{"num_hidden_layers": 10, "hidden_size": 256, "num_attention_heads": 12, "num_key_value_heads": 4, "head_dim": 32, "intermediate_size": 704, "vocab_size": 512, "hidden_act": "swiglu", "norm": "rmsnorm", "norm_place": "pre", "norm_eps": 1e-05, "positions": "rope", "rope_theta": 10000.0, "rope_fraction": 1.0, "qk_norm": false, "attn_scale": 0.177, "bias": "qkv", "tie_word_embeddings": true, "parallel_block": false, "extras": ["capped logits"], "init": "uniform", "init_std_qkv": 0.0298, "init_std_o": 0.00544, "init_std_up": 0.0298, "init_std_down": 0.00401, "optimizer": "muon_variant", "learning_rate": 0.0115, "lr_mult_o": 1.5, "beta1": 0.93, "lr_head": 0.00895, "max_grad_norm": 1.0, "warmup_steps": 200, "schedule": "wsd", "decay_fraction": 0.313, "decay_shape": "linear", "final_lr_fraction": 0.0, "batch_tokens": 65536, "max_seq_len": 256, "doc_mask": true, "train_tokens": 228000000, "max_steps": 3480, "dataset": "wikipedia_en"}
MLP neurons of a small language model. Each row is named by its layer, matrix (down: output weights) and neuron, and shows model dimensions 0-255. Each number is 128 + 32 x the weight over its row's rms, rounded and kept within 0 to 255. Numbers have three digits each. A neuron's up and down rows have the sign that makes its largest values positive.
After each neuron's rows, "fires before" lists the tokens most often just after its 100 highest values on Wikipedia text that the model never trained on. A number after a token or word is its count.

L2.down449:104169155111114058139143150185091151152120055151117081161115165170131129133080072126174176138130187112129156066142115083120080121135146147152097169088143104134161166120098149188156116095080157138137120107149087080077153131152175127154140219219117139128093181136086157148154166123150099142151095121167170117073144105145117142121195108100143133090110198212149069137093123130205158071154116134137134138142137106108115162147177104101140121072106116156120132130159079174115123074139075099142151155153105117162158111101094141164104093189044132088124116099127115135157141150170122170165144128122101147071131110114135117125189138097164207136103168155091121132136114091143098085146175139206116151143118106124103141103105181104139099144082099116170099127142165151147135109097118
fires before: "0" 18, "9" 10, "7" 9, "1" 9, "8" 8

L2.down514:155110125102163115116114140042115118131166072100121175144151114120134124094162115143182165078142129187183167117133156165110116121135186102139026113157157062131157147113137177124107148121155125152109153097131131183153125183114123149133162109148103158166138128088136135146099160178114134114069156119129110163096108095060135102132084106143153145118137119063092104126155135144111084161124141050113181145155142111096138123139080133108025131176119098097122177135125098057129088126143154087142182113093142154113160149126167131099172078125059142108157130115090114131105099143162160064167104156129159091138126124084073149165146120106102154148122102082172131145145091120166130094118125151172175136107163142227115158171120110168074147080056112079173163130151077124112139198150174
fires before: " |" 17, "00" 14, "20" 10, "4" 8, "," 8, "9" 7

L4.down434:147154153114141082166109167097145198096179115144088127140132097121181074095078157162143095182133127159138114154145165148162114127147122122135081203124119126101100093102123200137092092191130170187184095169183107095147136179162119097147196080202093149103130114074138024123082145081073159108142148178125127122134172101125118137123166141138122130123098145180117094129097157163123191156122134103160196118132078116128155110102123175118134117101125128085130108121158137100094191110153076152075143179168085123114133115132167096155073080150138130138080112155093096179095118095115129111110137141114134154091095091088208121056134157144098142154112130149096188116154143122110138141139101148123121177151148116166092107144130117092053115117194128121153177089099112088082154114165137
fires before: "or" 36, "g" 8, "ge" 7, "m" 5, "ver" 5, "i" 4

L2.down493:082085113140141147147114183190149092082141082175142118142157131117105128121177086142171108142107115180079131113175130104059096136122068142215106078157131148149102119152127162188174054146174084144171120090103131081161104167155165110135134135100117120134106093068136112152109136129078140110184160140132122127126189178116126096089079108158129151105016152141132134111109150145188155169112162151210145097179152106146143143151142183152105115112113124127128076113141120125132171080135124112122097130165144134152128095080142115165130163133199137162104080114178109169112155211144163100116142121111173163135099145119068190159124086112118143080145063140106134176113168166023116105120125115170136150167106132093077152123079123132160140068102136120144116100112122113143153127146151
fires before: " the" 18, "ou" 16, " a" 11, "in" 5, " H" 4

L7.down376:121153130166081125066166133101166112120080184128156143127102103130126132128105145113070141136153154133105145129109130081043154098132061131140128119075122061140116203069098103092091133106138108064119162075147143107107111142126145105160190118074049113111125120101075190167115141160133114153110132135071144143113133140112124129177087100131133075198150140141109225121172122161076143142061134101154123157106129065071088101131167053131104130142154094206144145110138112166176145152151098121093106136116154173137114103106159036154079106109110097155113149143135153117096141115104122148093180158116122161175120100118090137063188104149102091104079070158123129134127136107098134092162123170141095124142140130141130105132155083118130128194090159172177100116144139123074120150056135
fires before: "ich" 26, "i" 20, "is" 13, "o" 8, "n" 6

L4.down528:151094110123173124185084150110199122173120161218081183104179107109131129183111126096081115122173094169132142159077145132099175169141076157170164063061057128119161122079097104155128086124189120142127129083086061156131115141168121165115097084137149166119105093157139089092103129157085061149151150161139102121123147090103097141109142102088131118115179138163088093076138082112110161124087045059110145132107147128106143173103123090157093168131148151157129099118094096164103163175136144176092080191140121163149089160153127192101104087155116131106079155154159106128157080126119129087113122114117101084146147083123175153069148112109130126160131090154120111131077131142116081120145142148082124109088152162073122111089105128141159146052115102127083102099075094092132136095141132
fires before: "ed" 17, "t" 10, "ing" 10, "qu" 9, "on" 8, "g" 5

L7.down134:140166159117112127175086118152162108110130138098114145168149146132101129132081202130125105158206116134130076147122114080078154105163072088112129124093114128201120115092116037153209121167136142146183118168129163164183160144109156123161128110116103108109095169140181149117098147103132081148166149166130112137186195131168162136138170078147159155176109106157129137133113128105145158148105127117110142122158091103128164115074139173172083120141078168180121161111142150186117143198136130116145090163132172092128122117054111118124134096048110135172096181104163095119068154072156119118138174138173131139111152075056065167070109134047111150149134148083131150143188164086139141182145111154164132103097157174108151106126163144130125148132127103119080064076113123123135117145086094
fires before: "u" 29, "ess" 14, "uc" 14, "um" 8, "on" 6, "il" 6

L4.down19:127068098114122153112166086096142131152086116133190113129115183151141122144163101100126132108121138124125107103112154108129174119135105074109102149101107087131133159140166124106186173097092174157173132130161096150098140131106165219089124163161089103162169096091131140161074071110118160120161141122141158151105096222171171052135069118142115140138185187116114114121113092100111145130121154159117123178122101148165140156211195114159131130107166153090163150120128133134111134169143086136131078137083104141146107131095122190237110165111180132091123121102141033110095198153131089110106132171067086130115093115099125062099120143139110109110138077112123121092141126145169136055157201134108133090108130117104099205164099138145056110101112149148133139147089172101129155117122105
fires before: "s" 19, "e" 19, "h" 17, "ing" 8, "ed" 7

L4.down576:159114084084139095103111077130151183109103153134170109117115098167087168113150181153168204129161071136161163152096146094134017113101086132093139154085153109079114156117145093181142096190131057128158181126158093106147112124132119123127113160097081156139135129127109084092109075148155151113095131154121104168151110180183107112133127140028188120131143172141153105131101107109175132094194141135109084120053115149127160081097111120130143109070093138097088107139104113121150182150119143146119155129132162136157095175199115160132120160154143140119177148090093153110126096105108122095095130096101145120102154115071146143086146094142000180112098143144086083100119144094105127111127100100147125129124174130142134113081144107187084094136151143174137160126181161105126108138159093
fires before: "\n" 33, " I" 8, " H" 7, " In" 5

L2.down460:088165133161139149137160116080104125169116125125122123124057164141038082160140143169056103137136152115211135165148131081100127147117121146078126103094208141136118124160149107108098129063141141140104112079081157082103091120084139061109072129118126122136174070167141150158135082137109122106137166174108142138083176138138158120165145138145135161105103122179068129123074160157129113193136124156142108213160141150209124166177123112145104138131160079128115091063093114148116100101164143079085170140148127093157172156196125180147148055082126140143158168099126161108089147173168124143131153135132106098075145146081115070108118183126077142169155168101150102081118138104189099141115187098136140091133112110156134109188118178095103150100119165145187124126141162107125136167108136
fires before: "ed" 12, " in" 9, "t" 8, "h" 7, "er" 7, "ro" 7

L7.down621:137169138119125156154151149121130123163087140132153161103115124128095134157131184154091118136113130108139115094152132121163140141148127146126118159105122119137158059114035105096123111088142081127152140087108178143114059076106104084143083135092107167194150158140112112110087173030057140159155128169174190067157131106099058151086124138096152135127187139133090093096109131106152083092119160067172114095108071104110162141181126086130118080173134065124144142171133127142159181113194132185095132089108127115160116099143096191151105086136102140069147178139138141101128110162163159188107110168195131119101160146100129047083120122109042107109132123141142118084125148166175127210152114079130080073125113110120151103131118145151146171111132162108145125162123162168155108098168097
fires before: "t" 30, "er" 12, "re" 6, "i" 4, "v" 4, " the" 4

L7.down484:132136155173120127161132133136156116192158077070121133129113141148179104112165099064145119163217154074088140106169077169089159070069101180141095137136141068098097135098108146111157110100162165123121124134134136087108068129107091144127113125076141127122157121140166128132092114078156082120123126139150121109139144179158073086091152102080148156131078119146096136173137107133149107067156144135098081145105141092066105110112166110166090138143147098135165131164097172122195132156145114118145106119066132095084171115063106111093208125091143103082156129076106175107105168077142123091115171114096096139106196194149089149153137139117143152132139131136165161169107108138128176085106189110109093113166130089072197189185072107136131158167087137135140141158081154149188154151181120
fires before: "al" 19, "ic" 16, "k" 11, "all" 10, "l" 7, "in" 6

L4.down547:070167162125101105186133094107149175092179170163060145134139093132104084163069135201125131175141132129148142193162110133168166114109120115122088123125135144090147138106148151183089115102089187158149113110136134122105149086146091133149168139199138159127058110121136084107078126124089140127166145111108126097073112161154139068148141156141114141102212087100143091058167116137145115092140090165110180076082148139148134136094205159142162111136121070128172113106129142103060111137109121167107153100160186120150162117141187077077172102114105115116119114135170090139112192122120115165150100155079103148152155128155113124107132152163172160129170138121091122129067127116125132137094166109113079079150138123044094104143082136132090133220137126185101162117160141165053141076127112
fires before: "o" 31, "ing" 13, "om" 10, "s" 8, "\n" 7

L2.down211:118093114192153148067140103192190124088182130173148153122175168140169146093158110120098081125143158107107108142111206085168111140090109091183147153145135105136095125154075102153140117195118139174123122146178098111057148076107151157127123133159078159151137125113118136193096132106144142163122116176154127170093176106159166152129143123122103141090160128104100121113102108152106095116113102108110128135113150156115150167141216148140124040125090160201123097113080184116089081151131174116070127197112097105165199133156114112067116132076184183067130141105195094132178133131142097141107133131111149077185129187164161144094127150167114129093101162186116118125149102119177111131144140122111116191131122133184156107115101100092083104152186141171132101087099147099169165141139110
fires before: "p" 24, "t" 17, "it" 10, "ag" 8, "m" 8, "l" 6

L4.down404:073165148097108181123087130112132139147097177180170126171146159112150142092157113126169104052088143150093119142077116111134124117102136098183117095145152083190151097145171113155075108104134157104159151186158087167173086172140132204080142098109161080144158099084104173109151116136151103153114130127159126113156143162164148060112136116131185142131174110100156177111157094119145164121060167167117027175157171114137157194188123123177129166146130115111124120159150129147161103140158169177149124114173115139130109102133120144111100114102128122148104202193154069119172167151101143129161140134149124206091118104123129137162079100131111130073145117064145107107128065147121167106213134104135076166106114061064104119174109120100083127136147119107082091161120154128098109125090139
fires before: "al" 19, "s" 17, "if" 7, "ed" 7, "." 4

L4.down616:165088145086167054122122152106115125152154093140126182115144129120085123147122177155127145096121170159082184103131173154167150086093075110185079103051067107124102155110171090140176093148143142113108181108113132138046159153149164146106070156075123101169194149125148140151141116121142123133103143098186143178173130105131181069128161146128105132198157169134089097112159116122138076129127154176207096181140114118116130158200134116124157134133127168083110099104102093135181081162172182105164097109119099161077086120165089138087070121138131157103132162132127134154110158188137140147116151108139106139101131165076132108136143143131101136063137129158155121090102083106120113201165063097105102082085125176091078118106110162092144125140147109107129085120178188151110070107097149
fires before: " the" 12, "ed" 11, "c" 9, "al" 8, "ation" 5, " he" 5

L4.down536:108113102111115096107126183134106141128189065112141110219152149087090077131160117095113142151151138121133153169141099111152111156113089107120144056133066123194105162111164081036143116072160139145142120076151165119178171155113134159091125126135074149092081161105163180170066176153103147132158147151123111170136087108091141143109116141121094102132183058108152010146106137126075122097085145118114144140113084124101119118155151116167143131201146201133133061094106142144159118132089067092130133151159168141077163071075151099131136164128159172108158113089110110118168172136094135125082130160152172158114131132173173126166123137087074106103085105125158132080113057111120179117071138152107114124149162118178155129135083132118127106146086162140175129169131144157105130132118102
fires before: "p" 22, "|---|---" 15, "in" 8, "ot" 7, "m" 7, "ag" 7

L2.down566:173116114099130141150132166153163134093080115164094100104093158097178151163077172109131083127150101102137135102142168133164055145074072230096168134112053123083139162119174122124099156145176101084151063130082060166087135125133119103078081094110115172125149145112146151127108120110120134075112093135147094136130180068122126145133144122135135152089208079150127096113144158113129090154157102148095154149147137142124100078120101158109063125072089109179132097110102146165147132113119134151141073129145149143094174163124110168081080160098151081108084140089115161108131096108192120121115172136143119110170148086131120167094078064091111120094193077104106163146093162148138064132209082194129091129137088148176110072116131104116116106115183149127130119152078144141176149118153162
fires before: "t" 14, "a" 10, "it" 9, "on" 9, "m" 9

L4.down388:146105147138140134169129147133154118204115055152088132108123175188136168079083121145143188123136160148115093157118101119152114147132208125121142107089143116151143148105140172183151092158180158165146187095187157132135142081124095175104149076134157095111112159135120091212081200146119167161151060098197105078096123110112151115100120164065128170129154061059104102195170139115168105102134152113070103161102162112142134107134130107180137181160070146121115073119089136044116139123144124174118064139102127058117167109157139139079119102192139103110155114120108163085153062130117096122128162138125127105106059163107106102121173159137134108085117121152117100108102135166130123148164170187101116134167108129083166133170133113109154093165098157115114111123113124155163109090091146
fires before: "st" 64, "al" 15

L7.down391:122122203087121092133089168173136145130081144072206105086125111147171108142122088133050207087104102124117100112158147110136121117173148120083128125144067099084131125170055112105151145167074163059151109163133103136150082184126168110113150163162103168145166123128102087090076149091183115141189104157128135085174106151172110146073150088155188086197123113113134151079041149158140120125145192103111064194101162166083118105166101134154122148088094113149070128144120085128085153106139139160118153141146126107152148133109139165115137134110142197105183082071165095097120120134119146096129141144164080094060083119133145127123144089118059159170128122180117178126090140152121132133184149112178096122161124110127075127078134123092139132131143142131096128152098120096131107139129115
fires before: "2" 13, "4" 12, "7" 12, "8" 11, "6" 10

L4.down590:139132173044092190130039089148120110118093163128128172098161122140131151150099144112180102148134130179167128151128181132112139120129142126088103128133103103162151117105100151139155118156170106116137159118077137050165110102116166096203126042125172131141149100123092137071182142119141094132105193084100102152065184147143086136180165122086063096153095150142143194102153092124130131157123169097117106150098088128081115131096075124144137154139113170140073123127105182143107065135126208145070173123178089134133233073100144140105120139135163131087130172146139133147133176077153139123104172085097149102168120148126148131100146157111078146157136156130156139165119136096138104145088193158109125202096127131071079103149088111112129179093100098119158127155071123117106115158112137
fires before: "s" 21, " of" 13, " |" 7, "ed" 6, "ing" 6, " l" 4

L4.down646:096160142111103120121146103043106182123114152159135122117123135124111210131106134087123115063112124070176124065162131083209121102165154152107136128095146143136113131104078152153087123135093105101089082130137194169091128151132113230135215179187111144131146171127116174096068101110192133142114127149134124080148130076159176100117123122137195163106092098129135127166146135116184153106119083122187127113153154136141113127097136087095176149187144105067136080134150206136163132123125094142069097143139116141084142156098112148064084102126138138138090119105113134108101122108121100137115106155184163137171165142110151129112154152116184143091147050132087109112210116104096053111128134094146150104126130159088116113084081166119077097117132101094090116151065114109128104091164137
fires before: "d" 36, "er" 14, "s" 6

L4.down379:186160127115133115157142134136163087171162114073124162077156162140087156129211125120131116133107083044123160161131118096100141145081142142118126146123179192090143139083143098132098130127111156100050156149125085079138148129094121097156114141154130109106145122114125155135141125125088115139102172114125148133150164130175176133170071119123126143127131142128125193162141160101179174100092048115136176122021152128129116138127191154126192139150094071118079157103138162085161131138068099132133127162112117186119151103122172119157106155176117210084161126120141127126141098097157143097179125158138105100116083162121121080113142152139148100124150188217209155111146103078079058110169111164128177135191106146140142098090091139065058101148160145125180132129111095135156128094150125
fires before: "ed" 23, "e" 12, "ing" 10, "ic" 6, " o" 5

L4.down583:122118127088159146124157046108047155097139099155193130095141143152083166150134184180155153050152199151161157155125119159160119113072177129142152109098142174120165079108115081144097104122139148184165150093159127043117107213119134093087107133104089132159100117123143143142126092083143083118091198120103131160163150136138206105167082139118041128147141152171148153085118118131131051146138165094129144115125150175140135162118116104135129135128128121184113139157097137118155127092092121056124125150199194151119167167147154128120113101053124093120123141121142087114101166086155177156125108175115167103113110174133139166179129109125137104108124167142125121103105171195092131094096109116183115188141080167081105083126110126116132161180094091143093147182105125106092134107105134
fires before: "n" 31, "k" 8, "a" 6, "er" 5, "ro" 5, "it" 5

L4.down591:131151144103108136101148100075101143138076158139122104117204079107128100098107112098130147164122163124133213116172073132120115168097060168139108144153131137122153067062153105084077129115128099196105161096100092104074109111156165116100100208150151156140112143171125124170074148172123149146141142198134123173185124100151101175113134173104129090184154102124079220133106148110108091098123110136147132091123087093117127137124138146105118155105059137135144127117134140122152090199140056204107104148110101202167142152130142163167118143159076146133154161111174142090137111120107129133156150077087162071187120158093079147118126033161081117135159163110128164119117114175109147071136133120150164156146118142090184110107095121100104096145094146102138136096128108186152111143128198
fires before: "is" 20, "S" 14, "n" 14, "C" 5

L2.down482:137089086174139137112124088152124159138157102153147119165134096140156164096120179129156174150191100146123169110144086128121036136106104153112126161095154121062120107153072077206182129130059070095213191107132077124121068154088102134076177135098107161130126101122137132163147110131160177078152133113129113088122114153183158128066142103037145104168140131113147114129117058071127114110170157101132099087048106123059167113111144144204138142118119079065143124141120171162145180114103129081107134166135190159143139104146150126160072140128166120121129172167096171117089104118141141108086172105131162161098106099144134128131148081130066124109125130148079098082145163132075093089152132134122110143120145157101148106099136126181091129146131089131196135125166159086117113114125089
fires before: "\n" 24, " The" 16, " I" 13, " In" 6, "8" 5

L2.down504:098086140128171151124132086130198065137102141148125135167155255134133073147141155124109101158132128139120163127086165141111113119159141198081109121084104146074173194135079147180124083117136138135128093152145144128120100118081143130113157094218139127125135104188082120103108131121167155163153166171158121121153147179080074140167123108174143121121140133101125152188111126084143175145050097073170117078169149126131128124138163150146085132120091143121114177197128110153102175062118125067102146126142123147133133134098081092101104117097174124131136134081107122107165179131136149054138159090112213146086142085130095143129123155121073097163091103205092105135140155145049123112145143140115091134123169049099159152078117116125150125122143146107130155111193112099136113139147157
fires before: " the" 22, " he" 11, "ect" 5, " C" 4, " a" 4, " I" 4

L2.down36:155136140127109119127126172129136092127115030089131088108132139091137112151077136131087105156148146123113124139142095104212165064176098104124126152146118141053083167137156122126133133124108128122133144132097186174120147068108144149121196186114164109085198123128149185166121116092095121130130142096068106137138112111124163143084112159088073106046085147122060132133132061132090125122124104089162110144101136220101124133150081115137112111092130166138155138151141200184114142114080124141130159163123122149117152096133170132131173131132181130159126185129107228160132092122155155149171122128142141132141125158116171106098104136141093159146179090163138076135172147163141195126162166152067107091156171142176136135107157183088152137139176082139142115184180086075173146094183093
fires before: "t" 41, "l" 16, "f" 5, "d" 5, "a" 5

L2.down107:125120154091167094099191181094089203142153092117179112090115178070122171126100152154122118090137080091185092202117141106114098055134101104101141083117074105084099072110085174076126099097165138158138137176164059103108149166148142097110148176127096138175155113087130197136074118129135172209158120136070164121157131074128124052157081109123120159107121116165081143126122103117135073106091143127131095089054132070102059133105166118124191137177116149051146180128153113094183116100125152135141062116090161143122115132103061167159099147127185133128134151151153130100128135092127118176151142136117117179161150144151121123151085084170132084152117138116138112124129156106122100095155146130131116095123116146090138141111092194163120129184107122091057148125118145122126119117124119
fires before: "ard" 24, "n" 16, "ay" 10, "e" 9, "ed" 7, "s" 6

L4.down132:121130149151148100114147124159186107143123090169125115153133106188085147134145108069172137155181123107140146100109127181131066136153109114120098123108119170131114155193085162127110160077103138068156109044170104076101161091109154144105141123157135125116095118164126118113100174106194156089133153106140112144112188129083080108120071114114163209084178118112112087159105114136177136156182131129067074119137119114108148091091135155151139129128072109117104128115087140108127134079160057140053091132127127087113146125162084109107110112128090090156127146073132126150116057104142121090214095112137114162083159120134076111143105169115098037118124134158118059108070161089146092152070147054208123123150093148115137168133082140128166110115113139125125094146107063094187152168147132
fires before: "\n" 44, "al" 8

L7.down582:177101188118127129167157102135115122137120125146146080172128103188092119123086154122095215116127137128103123158143126124063123148093132084121126098129154142132153092128138129108175171109109092167149170112160108117160092145117132132124166110141114195115101164083113143119138142045088162103227089126146158162175119066143107111094160127156146207135144147137157177146140090136133166131077112156160124181099119141198129084110061117133093156116085137053176140122141116082150184117148091107148103079146123149121090176140103161143181084162132094142166157128082139160144141103116073160117115162161112090137069076084112127073092056159089126110150103113153142068146163192124054161159120073092189127121165117089125113061097164155134144119132074146130165086142096156124103101140139
fires before: "and" 23, "a" 12, "g" 8, "es" 7

L2.down29:077133154167077153175136085142157175179123111105180178138169077159142104160147038073079090173135128040130092179116095139144084037050148135113153119117123096129168131141193151146174140145125116075118112127098084149164124098094143147105094149153070090111132107136172125104123158142106101128117184130074188044092113179080155135140126153125141122104085122116130163101128132071132140111145134091117197132136126112120097087093135138154174130139133148088068171162146146152157077124129095128110178199168153122113099106132061175072098135195131189102093153142108160110138160090128143127083119111099120097110124109092139097129182106146149152121137157110155131123103067106079135147167087130122162151200113130097138173098147130114130123082135166129124132099086122135166174090149107
fires before: "n" 22, "m" 17, "e" 9, "ill" 9, "ing" 4, "g" 4

L4.down406:150117103125169191078149141086141093095108094109093099124126184144147134143103107125174159118121116136101167099122096127153176102134059143150141162108130110125132107105211125134114105115136093175190150082115183082174120154149118176114202110102194139114194113149184119149114117092111167078185163140153062131090119160133104170132140180118104188152087157119115135093139124094144155116121145132141097141199162180114094104095098178143137101113118130126144125120164164129099137166102157108094158115091114143162108123139116112184148093135139178081122119146113175125101152191125086154120153099161131161121154108078106183110184063103088164152187094136142199092093081095119134095088104173080184160121132140157145113135152112176125205097155120180164119129161120086122158080224093
fires before: "t" 25, "n" 10, "ed" 6, "d" 6, "ic" 5

L7.down618:077164127134168124161149115140115158055103191132137153196067165141130097152115162091103130132123144131130104122141172181116131152067178136118065175083144173149133105063082148130073132150086135125133089162139179112081117128085092135115121131156081178099102054132108067173118134130109130127138193189130110107100145040126090113186153126118179121102119128156127176120107098135155109115132094110127096126057169124134158084166167096130152123077152098084156123187197129124180136100109119085143148088172122180093078135131117137137063151086151151101143125093133186116171108102080170128120127130092130166114187122085162154136171119110144120078118115124101122131146117145091113142127121150128124108131083122187192113143169175058114134160188141137166107129146104074189069090165148
fires before: "er" 31, "i" 13, "h" 6, "g" 6

L2.down179:118124116124168149101133116137186103116100122100148104157127081032181083080122104155088126116125083114128102164138164172128097077018141120091086142111120111163113185096115109153173143140080123103085173156153175087072074088137142127179137060108162097144145142098095132131094187151113135100102170102150135125170125174137156167118068176110121184111113083131126164160103111120128178130154136158080100134122137174109122121144165087157088128103122121125150150134154078048174147132155124143139124140079122099067166108131104105093094104181087132061123158078100096119151202102119144121128109120094117096152111071125118087099077138187128156137129141124089146127182138098162130127140175067162148068124143142117156063081150082106193103168133137138130136087098091088093119182166141
fires before: "o" 46, "ol" 8, "w" 6, "it" 6, "ar" 5, "s" 5

L2.down178:144136159090133146127170170112140142096130124159117198174138198136105069088114178096107127097103160153140130122144134131114136074177145175148139137134123136130153181173120153041118131089132131149173160137128119210177121142104171114117103151104149066154078134099132190135120129117052075146100176168133161130125133200136112115166102099108125139146097107139100089060116107181080181184109138120121151158092120155119089134152177121119102083157129145129140111129151164083112141128093115098095099112091174102208116112137143126126111186211126127125119150070161128135128175122151063185107126066122159086105143154186151137117096152165102036160138196141202117182139136145156101102171138151114141136169150153093108130169159131104059140133173118132081112136064118155147136161127087
fires before: "od" 22, "e" 14, "ed" 7, "it" 5, "ion" 5

L2.down419:218130137140121088156117136122099147143150061176131101151135199119182047102119145181144125141083189194109171134144120106150122137121117095134060102155120172155112173201143119117143125149113141143128124184136148131155093144126151158124141138177138138089064128174073160100144138109083114100149105206145110156157157106101190173149149147158138132116131127153181127133095095140106131106104166147093108183128175109080107142151063185164131112102120117064091121129103147120171124141117086106123094081086196119146183079121166160102114164083201087108143079132118099105162108097111129149116158116120098187129135155154134166075189111087146078116122139185107043142147147079114164086130070106164115139129138170121129160170069141081162122161140143107118093098136160126096143180102115
fires before: "p" 41, "m" 33, "mer" 6, "ed" 5

L2.down71:132060097079115188155082174069125122060068095127173154170114109161143064149156097087125146097141088145151135127107130171104136123147080089128167100148149081104102129037066109180125138142112119127141122127124104133183108105206112151095100107120154136105136161071195160108114154075138182145101172116161130141113097132168171042092114168109086130122189132147123103056161068104100093184096095157146201130128151116169113138150129174139133124120184131081138152107135092153156140173113128162099145058153112138165192131170154133130150130096080130149138127100192125125153154113126082089167132163092137115187155115055137129100135095147125111116081109210113121144129157122117090141166142124060128150104132115101118119139137083148093189117151113113172151096111089124121146096104109
fires before: "ic" 19, "and" 8, "is" 6, "es" 6, "d" 6, "b" 5

L4.down218:093085139147089164166169149165134056173170160148136097157087136107164125139073102139154129135162126193106128111101166155152108171119096124121060119066143118120076156149128150183168119135084104101136137142130186133048103123109153136103090176134102096165151105150133116121121109132165134145125114163176160075114151122091115081088117209126095159090124158122162086123125071082139133110103135139171156126131194152106066096126115169177098115105122147123133144098138136146135109098132121089163102081166133031156186078213171155159124153146130088123113170108107079125154147072129113165200152119137124145111120151175101113125101137170109180109177129170194163176128117176082139144142105134124111118097123183089155191128160137107075131111178117083139160194140157128070147180085140
fires before: "ed" 41, "ation" 19, "e" 13, "em" 8, "er" 5, "m" 5

L2.down23:107101172080137074095134185139120117089105067151172174160140187095156108167163172163100119175206129147101118110137138154166151151154090135078139128175081141171137134137094067090134101155096091140103196154161147158098107195122096072125082179118110156129142167061094106106115152155120149150094145134104116146164164182096126168138168124127092147149168187139143098110134105085113134163130167092188171100119153113188115148137138154192094085123115137156117143162091144136134145130105153100137184148115109118150074137195113165125156158214154104110054140123088102115196138108117100139157136086146116103128120088130117111076141153122102194100183135108153142162115210134108163189088098145117137121067159173112134116166117121120091100062150111135098136106116151123163065175152125
fires before: "ed" 22, "ic" 21, "e" 16, "ing" 13, "er" 6, "es" 6

L2.down656:120100138139159134117130141154185165107130167135121148164175162097099127160090105118124125128137135137134153085154103175165226118090060105084098138118188131146118101165155120206198121139067112166093112116150148104052059153138162116084094084098180131125117136100086124087125100138173149111115082157167131085105076105211125092106133150151190120166185116079133111105104129130109135125131141135112099117132192105131084139124133120128078117143039138132179102129131127101121131117099141119120123138115206079142152152192138177080172144105145107083166152130186111132158196120122161114088056124128146183233150147108207138114105139146134162109124145168124141046145130154126151131123167127094127114113114106124155157104140070170140107182137149164170142105121147133125099134112177
fires before: "o" 85

L4.down153:131129127137170141153110143088115097058120034116103195140125109129098108136095178150156153054083107060153183174176129109187142135089051094124091116159110144104162139172153116069113112106134124133175125148132158163099116136133162137144167105131158081124156113144121114134119109115148126127168097148123133110120066184137147106154071110107089069096129123135105163119100054083105175170139100116181135127137157078168101032115142136095118136144065138145085082113078166064111166168112139102135148144064081136143113064175150102105184139109165142113115084118106135130153150149112092116126117107120140106079121122043110144129133158168111087129164173172143143162162105128098127127140142173132104138223145143127064109150157115097140104092119119129095215087148122118192166122128106
fires before: "s" 23, "e" 17, "ed" 9, "re" 5, "ing" 5, "n" 5

L4.down51:151107137151141115143133153074077210070110071115084122043150101092116164110114026116144123157084126108094116178105157162154116125119116119071213092158163099170116144082174151127142127085085171087119146125168124123120176118092183163055135111143163107150131147120123151167126112135108139174161037106111093137097108128135166130108147129124147091170093224103117182109186069152154170082154112121118130144180115137140128095128139149126105164025137139150138168143104146160113093134144142224110163142142155161160144115134139159176076096106119129146157142140119114171151104121111145135138076102133132114099150143156129080135084107122102097120087127120061141161138129097054149109164117113134120145154101064136145105151137140102110133131143138155142109115159105138199141134215118
fires before: "op" 22, "h" 13, "re" 10, "at" 5, "ated" 5, "l" 4

L7.down162:104111093127162114097177160121196124163115109153146134107131127127136100116094118123094143134042160152094146172127216078142099157155090162175141091129057105070127098087132076103158131126082098176136142141096086138103100113230143194117135161116125164149129061137108158111086096084164122167126093115119118148159128167136072159140112154167146052136162115144147146159110166108056106144129132153138122135081083128098136116121139130128132145076108118143133159097162205105120105122118102115141109154144074110126055128095143124200112113050133150145107131124142141165144131122118115193144153089047105136197130114165121118130127171161145156087111139163136067054133105154129108142069125115084118127118152066113156205177134105181112067092144122131115110170060111138111120132163105
fires before: "l" 45, "d" 14, "t" 8, "ia" 6, "ian" 5

L2.down675:135167115134113135129150109101206158095124142129153121133121121070127157073108161178126189121119100167099128135115147139150182143178118166139115055093100141147137074163181146140078105119126103089137144161147046157177136133181104111131091122170140145078091090114167102151139162188075124120136190174144101138147162156183047077145097132128121158141131107162184193171133134109154177155106148141156092146137128082129160114122102138129109101146093208134100106068129111129131106144108146155098099176131157165078112134134141093135087165145112103118066144108115093124116168142103128056164183098095115112132067125106109093074129119105124118153154132147162101145130109121146180149160173149161167108104134140150108115159124111126166161161171080068094115135063186219022113093133106
fires before: "d" 16, "v" 15, "x" 13, "uc" 13, "u" 13, "w" 7

L2.down502:105122084108075152128168144132137139144092140173100149182126121127147074135085106098133146108098137178068162077111156149100094115115108131135080108161194090102127190110146142134097140095152134130154155105100072122135144107117120099131093142132145161120129117113112120163091138145114087122102165127114121144087114118126090122161155103153174142134086224159112104090123135150066183098110122119097158101066142134080099157191106129117106153153160131057203119172089143138069099131101163134163242186079146066163090107107222099112111161178146152153136139150117108131106186123102142134103072142162140132076139174104126105163104101136067114180133082142180192153148162131093156133147127084151120111150113092152137064151133116147104116102127078143143055132167087063138113128166187
fires before: " |" 35, "." 21, ";" 8, "," 6

L2.down697:122116087122108139074053092083111133167126107130123167148108101185133114101169085090121088220127154102133134118138131096156118127106147121140136092121038138123111068174120082127169084161153048136130150118147173115130131113079150094061136119138113109029104100129174157096105084132067109130117103152151144124121146145156106129141131135138153146136059103150202161131157135093102108150128114122167116148100095184122148135128117149179076094049101071072100119122141099065134112135151154095157088134155168144127145129117143156132118219150101111068049131108129133136197136158162074136115187096122138062118120111123113156144148096146105223155110118082201164147127133189106138155155111097101143132166117150147124165118162077110107174119144135130163148100070144116114103099152149
fires before: "n" 21, "m" 16, "e" 11, "ill" 10, "o" 7